{"num_hidden_layers": 10, "hidden_size": 256, "head_dim": 64, "intermediate_size": 704, "hidden_act": "geglu", "norm_place": "peri", "positions": "rope", "rope_theta": 10000.0, "init_std_up": 0.0287, "learning_rate": 0.00211, "warmup_steps": 200, "decay_shape": "pow", "dataset": "wikipedia_en"}
MLP neurons of a small language model. Each row is named by its layer, matrix (gate and up: input weights) and neuron, and shows model dimensions 160-223. Each number is 128 + 32 x the weight over its row's rms, rounded and kept within 0 to 255. A neuron's up and down rows have the sign that makes its largest values positive.
A block is one neuron, or neurons of one layer that tend to fire together. After each block is what it responds to, as a language model described it from the Wikipedia text at the highest values.

L6.gate122 [146 114  89 139 170 116 109 158 131 147 169 150 123 143  93 153 100 144 118 128 194 160 157 152 104 168 199 115 160  81 133 123 142  71 101 119 154 135  81 113 139 161 142  75 138 101 200 172 161 175 158 171  72 152 141 131  97  72 181 175 152  72 113 115]
L6.up122 [183 128 129  96 171 157 142 155 171 135 190 145 111 115 157  91 107 100 196  86 163 200  87 138 191 100 133 109  83 146  98 115 159 168 147 156 155  99 116 154 147 135 113 109 152 131 150 151 133 185 135 164 150 145 200  93 124 152 176  71 163 132 141 144]
L6.gate217 [155 117 111  77 153 143 101 187 101 146 130 170 112 142 133 164 196 101 118 176 148 161 131 103 169 127 144  66 108  89 127 193 115  69 150 142 134 130 106 133 116 135 151  99 107 104 143 103 108  84 108 163  79 136 157 121  80 166  78 155 221 137 156 157]
L6.up217 [194 160 127 142  98 147 151 157 127 125  91 127 138 113 140 149 130 107  63 105 137 143 131 235 152 109 188 140 102 107 124 175 121 124 171 184 131 151 136  94 156 109 115  67 173 175 179 152 115 108 109 101 123 183 147 115 121 151  70 149 124 157 121 197]
L6.gate445 [ 88 150 126 109 137 170 107 184 178 159 170 113 127 128 120 142 183  76 119 120 185 144 133 175 156 141 124  90 141  69 107 194 109  90  91  82 108 142 104 113 193 187 110 103 160  90 112 186 132 174 141 138 162 138 112 122 111  90 114 154 133 154 161 154]
L6.up445 [145 110 131 135 151 187 185 138 109  91 224 157 168 145 155 150 128 151 152  97  91 111 116 114 143 176 108 100 143 151 206 148 143 100 100 130 145 124 148 121 109  66 132 109 137 146 147 140 116 188 151 135 113 120  86 133 135 134 151 128 201 141 147  82]
L6.gate575 [128 106 145 141 173 110 121 133 128 155  95 136 111 155  17 177 170 144 103 137 181 127  72 150 126 191 177 122 154 105 100 124  90  92 140 102 123 122 118 180 100  81 169 108 111  91 110 132 107 104  80  84 130 158 133 153 131 109 182 104  97 101 158 163]
L6.up575 [115 120 158 127 149 114 118 121 138 141 118 188  96 169 117 124 154 153 145 168 142 114  39 110  96 126 124 109 134 118 151 129 125  96 121 130 124 161 169 195  76 133 136 128 124  98  97 116  71 129 113 121 155 175 154 148 157 121 184 102  99 135 162  97]
Responds to: Leading or middle digits of a four-digit year that still lack the last digit, usually after a month name, comma, "in", or table bar: "200" in August 2008, "199" in 1998–99, "0" in 1803.

L4.gate656 [112 101 127 179 135  73 112  93 102 165 109 154 118 166  80 128 164 126 185 118  86 118 149 150  94 172 157 223  92 133 134 141 146  59 129  96 127  99 104 137 106 119  99 126 126 151 125 171 176 127 128 126 146 168 190 135 160 140  84 132 140 138 165 113]
L4.up656 [109 140 133 143 125  77 116 115 110 154 119 166 135 149  87 132 145 142 142 151 116  90  90 157 165 108 147 146  36  84 165  95 192 128 140 156 125 134 162  86  64 175  77  74 155  77 110 128 176 144  86  91 105 180  99 143 162  96  75 116 190 113 102 112]
Responds to: Final subword token completing a multi-piece place name, mostly cities, states or countries in sports teams, universities and birthplaces, e.g. Washing-ton, Watf-ord, Virgin-ia.

L4.gate631 [148 153  88 159  78 165 129 113  85 112 173 135 145 108 155 160 137 138 142 102  84 135 155 135  38 134  51  60 126 100 136 133 122 105 123 121 113  54 102 142  82  75 117 126 181 152 166 132 132 105  89 158 136 107 140 133 163  96  96 139 151 170  53 146]
L4.up631 [161 111 139  94 111 175 103 163 124 149 155 113  82 126 119 146 141 179 131 138  80 157 118 103 109 118  39  46 102  77 150 170  87 152 144 145 113 100 108 187 165 104 130 103 161 134 112 119  92 122  90 157 104 146 164 128 201  91 126 168 125 164  95 165]
Responds to: Three-digit year-start tokens such as 201, 195, 18 after a comma, "in", or a month in dates, e.g. "August 16, 1951", "in 2002".

L5.gate220 [ 98 124 167 180 163  80  92 188 108 163 107 179  82 154 139 122  79 116  92 142 128 133 128 109 129 126 132 138 136 133 109 190 117 111 148 158 136 122 119 119 128 116 126 116 113 107 137 108 131 109 106 116 156  92 177  70 109 185 174 134  86 102  93 176]
L5.up220 [119 114 115 155  87 129 167  95 103 166 120 101 133 125 118 132 203 113  97 115  91 128 142  56  87  94 130  98 182 111 115 124  89 174 130 137 148 115  95 124 145 110 102 138  72 125  96 109 163 111 108 147 191 137 185 183 137 131 154 106 121 156 122  76]
L5.gate409 [133 138 144 186 129 114 170 143 124 132 104 208 134 109  90 177 132 142 154  79 113 103 143  98 111 129 117 153  76  93 105  88 138  67 178  95 135 130  60  74 130  92 124 145  93 120 127 134 155 134 123 127 156 125 126 165  99 153  55  83 179 109 167 152]
L5.up409 [157 146 117 116  83 115 127 118  94 165  93 152 155 122  98 206  93 118 153 166 105 108 154 163 136 126  96 139 115  94 109 121 125 153 102 140 149 120 134  86 107 236 106  81 121 167  75 135 207 170 137  95 178 205 103 164 137 108 171 105 159  68 135  92]
L5.gate527 [117 170 153  81 157  54 158 168 140 134  70 110 102  98 131 147 123 178 179 106 116  61 197  95 124 152 173 162  70  88 112 113 105 126  90 125 125 144 102 147 106 123 132 128 123 169 132 154 112 154 121 155 131 122  80  87  96  88 150 148 157 149 153 157]
L5.up527 [106  85 133 124  84 105 145 129 117  88 133 105 160 116 142 108 112 165  81 118 134 150 190 130 100 122 160  56 104 111  93 163 135 165 127 127 146  90 159 136 131 164 133  97 188 165  55 171 120 114 128 118 136 104 132 112 178 115 134 108 183 107  49 120]
L5.gate692 [105 136 140 150 132  75 145 125  82  77 110 207  92  95  71 120  83  88 113 114 149 105 121 147 155 130 155 136  57 166 177  82 189 165  40 188 114 199 132 155 139 156  95 116  84 109 127 159 124 119 135 146 160 150  72 134 143  79 134 144 194  93 101 115]
L5.up692 [103 155 100 114 127 135 188 135 115 149 137 180 169  96  64 108 145 126 180 139  83 104 116 117 124 160  90 136 107 105 175 158 170 113 187 102 164 134  81  62  98 112 107  53 109  72  97 125 170 171 134  98 108 131  64  69 179 175 128 140 147 104 119 120]
Responds to: Final word-piece that completes a split proper noun, mostly place and person names, such as Portsm-outh, Connectic-ut, New Y-ork, Varg-as.

L5.gate424 [189  95 134  95 141 157  74 158 177  99  67  73 145 141  84 122  96 131 137 135  94 147 178 140 133 149 177 141 108 165 103 105  92 168  80 133  99 105  92 124 121  50 117 142 146 175 136 135 133 185  84 151 159 179 247 124 125 112  98 188  97 117 126 104]
L5.up424 [140 129 180 123 136 117 157 138 167 164 147 105 152  71 175 151 137 153 115 143 110 154 142 201 171 242 122 157 154 116 149 116 120 164 105 128 135 147 136  94 151  89 105  20 124 124 120 126 148 126 129 177 157 123 157 153 134 141 118 124 105 134 147 177]
L5.gate441 [147 136 134 146 123 122 103 168 191 143  69 113 142  97 137 113  97 183  93 171 135 159 177  80 148  96 154 181 180  80 158 104 138 133  83 154 152 145 123  97 148 100 168 148  74 105 118 179 131 120 151  94 105  75 180 158 139 166 150 166 178 151 149 193]
L5.up441 [128 122 169  98 102 123 144  88 220 131 122  98  79 143 123 146 173 143 108 109 162  88 157 139 133 144 129 161 129 144  94 112 105  94 117 144 117 121  99 139 119 153 128 143  88 173 162  87 121 159 181 130  92 100  76 128 112 140 126 140 113 110 150 119]
L5.gate524 [187 122 147 185 178 129 127 130 131 134 178 158 131 137 167 150 182 174 222 161 132 138 103  94 169 118 148 113 113 143 124 127 166  89  57 102 117 115 127 155 160 136 151 113 196 114 245 158 147  99 166 144  73 156 130 119 204 166 146 112  63 172 149  81]
L5.up524 [124 106 127 103 142 175 136 154 134  91 140  90  86 129 122 126 141 181 145  75 108 125  71 143 138  82 117  41 126  80 123 121 130 109 142 128  58  84 161 125 133  95 141 119 131 180  93 111 105 126  68 154 163 125  96  86 154 107 184 170 104 132 121 147]
L5.gate616 [137 160 128 153 120 140 149 102 143  93 161 113 138  36 196 126 107 132 119 125 203 103  77 185 164  92  99  94 159 123 120 131 160 110 112 118  93  91  99 137  91 114 157 134 121 137 131 150 116 169 134  61 117 179 109 171 115 109  87 132 139 167  48 190]
L5.up616 [147 147 126 132  74 186 133 131 193  93 136 147 125 133 120 167  80 133 134 150 116 165 158 128 143  95  75 153 155 142 112 189 102 182 112 170 132  98 183 107 171  53 144  67 137  90  93 103  83 147 151 123 160 143 159  81 157 217 111 146 112 138 131 186]
Responds to: Mid-year digit tokens in dates, especially the decade digit after 18/19 (18-8-7, 19-8-8), plus date commas and month tokens.

L6.gate110 [165 145 188 151 109  79 138 139  51 171 132 222 109 107 105 162 135 117  99 160 111 124 123 147 162 111  98 179  99  89  46 127 124  71 106 123  94 131 138  94  66 162 208 106 127 146  99 132 101 147 117 124 153 189  96 141 148 189 127 144 137  87  97 112]
L6.up110 [105 101 112  90 150  94 124 124 181  98 111 135 162  90  86 111 112  86 145  84 100 163 193 147 117  88 134 124 154 142 147 122  75 175 145 132 134 119 107 103  99 174  52  79 143 122 146 126 157 115 111  94  93 207 101 117  95 163 132 149 145 153 172 113]
L6.gate178 [156  68 157 122 110  96 135 115 165 196 139 185 137 141 115 163 122 118 142  64  82 120 129 130  89 138  76 159  86 137 185  59 134  85 136 135 141 137  86  93 115 192  82  83 110 146  94 123 174  60 113  79 162 140 142 114 117 179  64 118 201 103 149 109]
L6.up178 [113 162 102 162 163 137 126 118 137 111 148 144 166 149 113 156 161 123 121 133 124 155 136 169 140 142 176 171 123  71 208 113 130 131 121 106 178 127 110 106  91 139  83  97  67 132 132 158 135 103 157  72 125 125 106 225 169 150 127 177 179 178 126 109]
L6.gate317 [125 105 207 132 162  62 105  78 189 144 143 112 180  77 154 108 191 143 131 143 160 138 145 151  93 107 112 164  89 150 155 104  78 142 111 122 162 177 117  50  38 130 142 105  91  87  80 101 153 109 145 111 144 115 128 134 126 140  66 168 156 105 101 103]
L6.up317 [158 134  93  78  80 159 109 134 176 121 137 156 135  94 118 131 149 113 100 146  89 147 123 105 124 118 113 128   0 134  96  79 126 133  66 103 182 127 104 163 145  79 141 116 127 147  81 161 153  88  99  84 164 168 100 153 105 185  77  94 181 117  94  76]
L6.gate677 [140 107  79 109 154 132 181 134 135 127 158 185 109  98  85 137 136  89 160 185 100 120 150 165 124 129 122 161 143 140 151 138 136 118 124 141  89 155 143  94  90 139  99 112 110 138 103 157 135 185 125 139 132 127 114 108 217 156 100  81 146 112  92 142]
L6.up677 [ 60 117 134  98  42 114 168 143 149 167 131 179 157 148 108 125 120  78 125 125 162 144 125 132  96 137 167 149 151  85  95 152 218  87 168 181 132 154 123 165 151 165 178 102 151 119 107 119 160 145 127  86  87 144 115 135 128 134 158 158 138  75 174 166]
Responds to: Last word piece completing a multi-token proper name, mostly places, sports clubs and some surnames, e.g. Watf-ord, Memph-is, Langst-on.